Weights of a small GPT-style language model, trained from scratch on English Wikipedia: vocabulary 32768, 775M tokens.
MLP neurons of a small language model. Each row is named by its layer, matrix (gate and up: input weights) and neuron, and shows model dimensions 272-367. Each number is 50 + 12 x the weight over its row's rms, rounded and kept within 0 to 99. A neuron's up and down rows have the sign that makes its largest values positive.
After each neuron's rows, "fires in" lists the words (lower case) most often at its 100 highest values on Wikipedia text that the model never trained on; "fires after" lists the tokens most often just before its 100 highest values on Wikipedia text that the model never trained on.

L4.gate930:57 37 44 71 55 54 82 46 49 65 67 48 72 57 45 62 32 52 39 73 56 37 52 34 52 30 61 59 37 42 40 47 52 38 40 48 70 46 42 43 62 30 51 41 46 22 67 43 50 51 62 59 32 45 43 49 59 47 58 56 53 37 44 35 44 54 26 39 58 38 37 59 35 37 52 55 45 55 46 62 31 45 44 13 38 58 47 43 46 51 57 74 49 77 40 63
L4.up930:79 37 62 43 54 43 40 65 61 66 58 59 34 37 60 59 60 58 41 47 63 47 47 45 48 66 50 41 70 69 33 55 47 71 63 50 45 56 19 65 60 66 70 60 39 40 35 42 53 46 48 37 48 50 60 25 61 50 48 45 57 75 49 59 31 33 57 50 41 61 38 70 58 57 56 43 51 82 59 40 51 51 47 44 42 50 46 55 53 55 34 36 63 51 40 55
fires in: "japanese", "french", "canadian", "british", "syrian", "roman"
fires after: " the", "),"

L5.gate923:54 53 54 28 37 74 35 44 43 71 19 43 34 64 47 58 59 64 44 66 45 58 33 35 48 39 50 46 37 34 65 40 48 66 50 55 66 47 50 23 75 49 63 59 43 29 45 52 28 73 63 53 58 53 50 59 47 58 47 53 54 38 74 62 35 49 58 60 45 55 35 41 71 41 48 37 50 46 36 47 31 60 49 41 55 38 33 53 60 48 47 64 46 58 52 61
L5.up923:41 51 18 64 49 65 50 47 65 49 48 54 57 47 41 51 57 53 56 47 47 53 43 45 59 57 53 78 65 82 32 58 51 58 48 55 51 48 40 24 58 41 57 60 47 60 60 61 51 54 84 54 51 47 69 36 33 67 40 48 78 50 47 37 36 38 75 44 50 57 46 74 55 31 39 44 32 36 47 37 24 51 54 49 35 71 67 48 51 45 51 43 45 56 41 52
fires in: "after", "following", "for", "while", "and"
fires after: ".", ",", "\n", " and", " well"

L5.gate881:33 80 51 55 54 30 54 43 53 49 14 49 44 40 55 85 61 42 51 59 17 47 21 45 36 55 51 52 25 52 44 64 56 70 55 66 60 36 56 68 51 57 56 38 44 44 65 84 51 19 47 60 54 75 35 54 34 73 53 72 38 25 58 41 60 48 69 42 68 36 32 53 75 49 50 23 08 48 43 33 41 44 37 39 44 53 66 48 42 55 56 46 48 57 46 69
L5.up881:44 29 55 23 50 55 34 47 44 65 45 65 58 58 76 70 53 35 41 57 48 44 46 41 42 62 39 66 34 48 53 46 61 73 63 24 48 36 64 54 48 86 57 44 54 55 62 57 44 69 66 49 62 61 44 35 60 72 37 41 47 46 60 46 66 42 38 40 58 23 39 56 53 51 42 29 62 80 48 37 32 49 42 52 71 59 40 63 71 53 72 45 36 52 55 62
fires in: "born", "for", "appointed", "2020", "elected", "made"
fires after: "0", " was"

L4.gate213:65 64 34 20 42 39 58 74 42 60 67 35 45 37 32 44 56 53 44 60 38 56 53 33 40 43 34 36 54 55 50 68 51 60 57 52 40 52 41 59 37 72 53 51 36 68 74 57 43 38 49 42 38 52 60 69 59 33 54 43 58 47 39 35 30 51 66 57 56 23 23 19 53 54 58 40 44 68 40 60 41 64 38 31 36 41 54 44 58 55 38 34 35 41 45 44
L4.up213:35 49 59 48 64 38 29 58 50 81 75 51 68 64 66 69 50 53 54 37 38 30 65 85 59 51 47 40 42 49 62 43 56 65 45 69 31 69 52 32 45 58 46 45 47 78 58 74 49 21 66 44 64 58 48 70 48 27 45 39 31 33 50 35 52 66 37 48 30 54 45 62 40 40 51 39 44 58 46 47 62 56 45 57 53 67 46 47 56 44 41 56 37 47 61 46
fires in: "2020", "2025", "2023", "2021", "2022", "2024"
fires after: "0", "2", " COVID"

L8.gate865:47 57 70 46 50 53 46 63 71 66 63 65 50 42 47 77 63 51 47 50 69 14 50 39 47 54 53 54 56 32 51 60 46 39 61 51 47 37 66 52 35 42 35 47 71 44 44 42 59 35 37 63 42 46 50 53 56 58 62 52 52 74 43 39 25 68 63 69 29 52 54 56 37 50 27 62 52 35 52 21 55 56 45 67 52 55 48 59 51 31 51 35 36 55 54 78
L8.up865:46 55 49 55 30 54 27 39 58 66 54 73 41 47 59 67 56 82 41 37 61 45 53 63 49 60 54 33 66 46 37 35 60 63 57 35 49 37 36 86 62 37 50 49 69 38 48 47 64 37 57 80 42 32 72 45 43 32 45 45 64 48 55 48 37 43 46 55 49 66 54 49 38 35 43 38 46 59 44 16 23 25 33 51 53 43 43 47 32 59 23 33 55 41 54 66
fires in: "in"
fires after: "\n", "."

L5.gate1045:59 37 58 60 48 66 52 37 58 32 70 63 20 37 67 59 39 44 44 45 72 58 59 38 28 42 20 47 55 45 62 57 67 75 53 53 48 31 54 57 44 53 73 56 44 77 42 75 51 56 40 54 78 40 68 45 36 56 40 59 62 45 47 40 47 51 44 72 57 54 67 46 47 35 49 29 46 49 59 39 46 54 61 38 49 44 41 58 62 60 61 50 37 63 67 58
L5.up1045:64 43 68 48 49 48 55 53 68 32 64 78 36 31 46 47 52 56 64 44 43 47 50 40 30 53 65 41 62 67 44 59 68 66 74 56 47 40 33 39 57 65 48 55 54 61 62 54 77 50 52 51 54 40 48 77 36 51 56 38 51 32 49 58 51 39 52 60 58 43 43 40 57 57 39 45 60 39 50 51 46 30 45 60 40 62 43 83 54 64 32 63 49 47 64 73
fires in: "the", "of", "same", "over", "following", "year"
fires after: " of", " the", " his"

L5.gate54:40 40 27 26 45 49 49 48 53 24 46 45 32 22 65 52 52 58 47 39 45 73 59 36 56 46 66 53 58 55 43 57 73 69 58 49 58 36 43 65 66 52 57 54 58 51 32 30 57 52 37 38 68 34 40 40 52 37 37 68 55 59 43 48 83 57 65 42 71 54 40 58 51 36 72 37 59 58 24 48 51 56 64 25 50 57 35 58 51 60 48 43 33 39 45 57
L5.up54:52 40 49 54 32 80 26 48 52 59 51 75 52 60 43 53 45 45 47 66 40 45 61 42 44 42 44 34 36 41 71 58 45 54 62 50 51 45 45 41 62 55 68 44 49 42 42 31 69 40 50 62 38 66 35 40 27 38 64 57 37 51 42 55 22 43 31 42 55 25 59 35 34 36 44 55 55 44 50 44 56 64 44 60 31 33 47 27 54 46 31 47 53 47 34 82
fires in: "an", "a", "small", "young", "top", "large"
fires after: " a", " as", "\n", ",", " an", " was"

L4.gate728:61 40 49 34 64 41 64 46 57 46 54 60 50 71 45 40 43 32 56 61 64 54 59 59 40 19 45 29 60 33 63 41 51 51 69 47 39 43 49 60 58 74 36 41 41 40 68 58 42 53 60 83 45 52 76 22 62 37 43 34 59 49 42 41 30 60 34 67 73 61 59 49 31 36 63 57 40 54 53 45 39 48 44 62 37 45 53 43 38 57 34 54 47 51 24 70
L4.up728:76 47 33 35 53 43 50 47 39 48 39 63 57 53 30 32 63 41 58 64 34 55 53 39 28 44 62 54 42 47 53 49 61 44 41 51 60 52 50 54 56 75 49 48 35 41 63 27 47 56 41 65 45 68 60 42 38 32 34 57 39 44 48 66 65 55 69 39 56 60 45 61 69 46 41 46 53 48 49 51 48 52 36 40 70 32 53 52 53 35 52 52 59 48 55 51
fires in: "in", "on", "at", "from", "two"
fires after: ".", "\n", ","

L6.gate643:48 53 55 54 51 58 49 51 59 52 70 35 53 32 59 37 58 40 42 64 40 46 27 56 35 60 56 52 58 47 67 68 45 66 61 28 41 33 51 27 73 51 37 58 57 48 40 52 48 51 44 47 47 57 70 35 54 54 47 38 31 33 53 42 25 43 46 65 53 44 58 45 48 40 29 44 64 38 56 42 48 68 44 55 67 43 49 47 46 37 64 35 58 49 66 79
L6.up643:51 58 58 56 58 56 32 60 66 49 62 51 69 67 17 47 47 63 48 59 61 51 34 63 39 50 41 44 38 81 69 68 49 58 50 36 46 43 54 60 70 54 51 48 63 42 53 53 46 35 79 67 51 38 61 49 43 50 52 32 42 40 68 51 53 49 39 49 48 37 54 72 48 34 29 49 63 47 58 43 55 50 67 51 59 64 62 66 60 40 49 38 50 44 37 61
fires in: "the", "a"
fires after: ",", " is", " of", " at", " was", " to"

L5.gate109:46 52 45 44 32 45 33 42 50 69 47 43 51 64 31 36 47 71 39 29 33 51 48 64 66 47 51 65 37 27 40 61 46 40 47 66 74 50 37 52 53 40 67 41 58 53 48 52 85 38 53 29 56 40 17 49 57 65 64 38 51 45 58 48 35 50 36 50 42 65 77 47 53 32 70 55 51 56 48 46 61 71 46 75 51 49 37 69 39 61 48 37 46 29 56 47
L5.up109:65 53 51 37 48 45 40 52 53 54 45 62 57 39 22 76 32 51 45 30 71 32 56 50 67 38 48 46 51 41 45 48 51 39 69 41 71 61 62 31 40 34 40 41 45 67 58 43 79 46 53 38 55 37 45 62 58 45 61 45 26 39 43 36 66 51 58 59 40 36 71 35 48 56 65 26 37 72 40 19 60 44 52 64 37 31 57 42 37 47 57 49 51 33 68 52
fires in: "the", "zaporizhzhia", "in"
fires after: " in", ".", " Zap"

L6.gate1136:47 60 64 45 33 33 51 64 69 61 50 60 66 33 39 29 45 66 52 56 54 33 21 42 41 39 49 61 64 44 27 82 71 53 32 62 45 43 45 48 36 54 53 38 42 35 45 55 55 55 28 38 33 37 68 56 52 43 48 40 46 38 38 69 68 57 61 50 47 15 48 52 34 57 38 65 41 66 57 42 25 52 61 69 56 43 32 69 55 44 43 48 65 50 41 37
L6.up1136:58 55 40 54 64 55 45 51 55 53 71 65 55 41 42 56 51 61 39 43 28 68 46 46 50 41 39 43 29 57 61 37 53 57 66 58 70 39 44 61 51 48 62 54 58 29 57 90 30 43 59 50 59 71 49 37 48 37 60 50 68 61 60 65 57 64 41 57 30 35 61 41 42 67 42 46 55 33 54 59 32 29 60 60 57 44 45 62 26 58 63 36 50 40 56 53
fires in: "the", "that", "each", "this"
fires after: " of", " in", " the", " on"

L4.gate153:56 40 46 27 73 33 43 33 60 40 56 66 50 80 44 54 45 64 42 50 48 30 46 50 66 51 54 32 48 43 42 71 71 46 57 61 44 48 41 74 44 41 33 80 46 45 48 58 51 34 41 47 53 56 35 56 59 56 64 46 50 60 63 24 54 56 56 35 52 65 55 59 45 45 56 36 58 59 32 41 79 73 53 47 47 60 54 65 74 37 46 81 43 34 44 48
L4.up153:47 50 30 58 44 37 50 70 56 49 54 33 56 57 47 61 52 46 50 56 60 40 39 51 68 44 65 52 48 62 35 31 45 51 47 43 69 37 53 66 69 49 30 56 61 34 39 56 56 53 77 56 37 43 63 60 51 51 51 43 34 62 45 70 61 63 35 68 50 50 48 43 28 43 61 49 36 21 64 45 50 44 61 31 56 36 67 44 64 62 46 35 48 40 42 31
fires in: "it", "which"
fires after: ".", ",", " that", " and", ";"

L5.gate165:42 51 43 39 44 53 36 46 40 45 45 74 58 51 55 46 46 31 43 57 39 23 54 36 45 14 54 58 69 53 53 46 40 46 48 41 35 71 46 36 49 44 38 60 51 34 51 54 27 48 44 54 32 38 63 66 50 53 53 39 52 34 51 40 32 52 52 44 40 23 37 59 34 39 49 39 50 40 59 48 50 54 59 48 31 60 37 49 49 37 60 43 20 70 54 48
L5.up165:58 37 30 42 63 57 73 18 46 71 44 47 60 43 40 49 55 48 47 50 32 50 41 40 55 43 40 38 43 60 52 55 64 40 58 50 50 56 49 59 60 58 41 49 47 58 68 70 49 38 50 56 50 68 64 34 64 62 43 61 40 49 36 40 13 30 45 53 40 57 57 43 56 50 52 42 66 47 54 55 50 53 51 37 52 78 73 31 39 50 71 45 39 42 43 54
fires in: "and", "the", "a"
fires after: " and", ",", "5"

L5.gate559:30 60 45 51 50 28 38 69 54 56 54 27 35 55 59 69 26 41 42 55 49 42 40 36 57 59 57 38 56 61 44 58 41 38 44 60 49 54 69 53 52 43 55 58 44 40 21 43 74 37 75 44 75 35 43 52 38 35 60 50 60 59 62 34 45 54 64 49 70 61 22 47 30 44 48 57 59 34 81 59 58 59 62 66 64 55 56 60 43 64 59 45 34 55 59 78
L5.up559:40 48 49 57 50 56 58 67 48 43 50 27 37 45 57 50 58 37 60 52 50 42 44 45 46 47 65 41 53 43 47 72 31 59 31 46 59 35 51 58 53 54 49 51 54 35 44 57 52 53 54 58 70 35 44 55 41 63 62 51 55 61 35 44 57 58 48 66 64 65 34 52 43 38 35 65 56 41 55 50 50 43 63 60 61 47 54 57 39 86 64 36 26 54 37 54
fires in: "the", "among"
fires after: " was", " is", " under", " of", " became"

L4.gate622:51 23 38 39 53 57 67 55 32 26 44 59 68 30 55 44 36 55 32 28 65 83 33 47 27 50 53 40 36 49 34 48 52 42 61 49 39 27 47 42 36 53 47 66 45 45 48 40 55 27 49 34 73 46 51 50 55 28 49 68 58 44 54 50 42 39 57 48 58 62 35 58 59 57 47 38 38 66 49 44 59 51 46 51 43 38 34 26 41 46 52 48 63 72 23 64
L4.up622:49 26 43 46 54 33 62 71 34 41 27 27 34 39 30 46 36 51 38 56 53 67 56 48 32 62 42 44 65 73 68 57 58 46 67 51 64 47 30 41 59 41 42 59 51 44 43 42 43 48 55 48 59 41 53 23 31 52 43 49 58 49 67 48 45 49 25 54 49 44 58 52 38 61 55 41 64 46 50 42 43 63 67 69 47 57 54 31 59 38 33 53 80 53 55 57
fires in: "a", "2013", "american", "2024", "of"
fires after: ",", " is", " an", " a", "2", "\n"

L5.gate1096:22 65 44 49 35 43 61 43 59 46 49 53 77 41 53 65 66 31 42 48 34 60 67 46 57 40 76 41 56 15 52 51 29 59 38 57 22 54 45 51 29 58 64 58 38 78 39 53 37 58 39 29 52 49 60 70 76 55 67 79 54 48 43 74 66 68 34 54 47 38 54 49 25 63 48 60 45 37 46 68 49 44 41 44 38 85 48 32 59 39 79 74 51 24 35 56
L5.up1096:41 59 52 34 60 46 35 70 61 49 64 62 44 45 54 49 47 45 44 64 44 40 59 42 46 46 68 49 26 27 52 52 52 53 62 52 51 31 35 46 56 71 53 33 31 31 46 38 58 57 59 57 41 53 60 59 59 65 44 51 39 36 48 35 70 52 47 59 41 47 36 69 54 50 40 24 70 51 52 28 49 46 50 43 44 47 39 59 36 48 63 48 66 56 51 72
fires in: "2020", "2021", "2025", "2024", "2022", "2026"
fires after: "0", " k"

L4.gate75:48 67 44 61 42 62 22 69 44 54 54 71 37 54 47 45 60 51 66 52 46 61 70 49 46 47 54 46 61 28 48 64 62 54 56 21 38 52 46 57 46 45 57 66 53 34 26 53 52 43 59 48 40 50 59 58 45 36 53 55 62 54 70 73 29 63 53 53 52 48 45 59 76 43 46 34 58 45 76 64 73 62 40 31 34 65 58 42 48 69 64 45 54 51 45 52
L4.up75:63 32 41 59 47 47 50 51 62 66 50 57 55 52 76 55 61 25 37 54 38 33 56 51 40 45 60 41 41 38 29 44 75 47 70 52 63 62 23 32 68 54 59 46 50 23 61 42 52 46 61 50 49 46 53 49 52 48 44 38 51 69 54 34 41 39 42 54 50 55 48 36 37 42 41 42 63 44 51 36 62 68 37 56 37 43 45 46 30 53 43 49 50 36 42 48
fires in: "the", "a", "now", "known", "of"
fires after: ",", " (", " a", "—", " as"

L5.gate1024:58 67 41 35 30 55 43 40 45 63 52 53 55 38 45 58 81 54 32 31 48 58 46 26 51 67 54 55 56 33 54 48 54 60 43 58 46 70 44 45 55 39 43 22 38 44 54 50 60 60 57 58 30 65 47 16 57 60 48 58 71 24 21 29 48 40 51 42 48 40 37 44 63 70 64 67 67 28 60 56 51 36 52 46 54 71 30 42 70 44 69 55 67 50 43 54
L5.up1024:63 28 29 34 61 38 50 43 50 49 44 88 61 47 45 62 54 65 53 50 49 48 52 45 68 55 42 44 23 60 66 42 59 60 47 36 35 55 65 71 32 57 60 53 62 44 64 34 48 37 59 46 43 53 55 46 22 52 70 55 53 41 62 67 64 47 51 52 43 56 58 49 63 39 42 45 48 45 41 58 54 62 44 36 67 47 46 79 46 52 61 44 27 24 33 40
fires in: "was", "became", "appointed", "born", "the", "as"
fires after: " he", " was", " and", " He"

L8.gate912:57 80 33 50 57 55 56 37 46 36 44 30 46 43 45 55 51 48 60 57 54 58 58 53 46 63 56 47 38 37 53 55 28 48 49 58 55 50 37 41 42 45 51 38 47 51 41 43 51 52 74 32 30 62 46 53 47 59 51 60 73 41 67 61 73 44 42 47 52 33 42 62 37 39 43 34 42 88 39 52 52 34 37 34 47 40 42 56 84 50 44 69 42 49 59 52
L8.up912:53 61 36 58 38 66 58 54 39 63 46 45 36 61 40 50 51 35 56 57 58 52 49 54 61 62 29 57 45 43 47 55 51 47 57 46 42 59 59 36 44 44 67 44 59 45 54 57 60 76 72 33 43 46 77 60 73 68 72 58 62 28 51 60 70 52 50 48 66 48 55 64 50 72 57 57 44 74 42 37 52 53 34 62 57 50 60 60 78 61 55 38 58 61 60 38
fires in: "2000", "2020", "20", "90", "2001", "2022"
fires after: " ", "0", "2", "–", "9"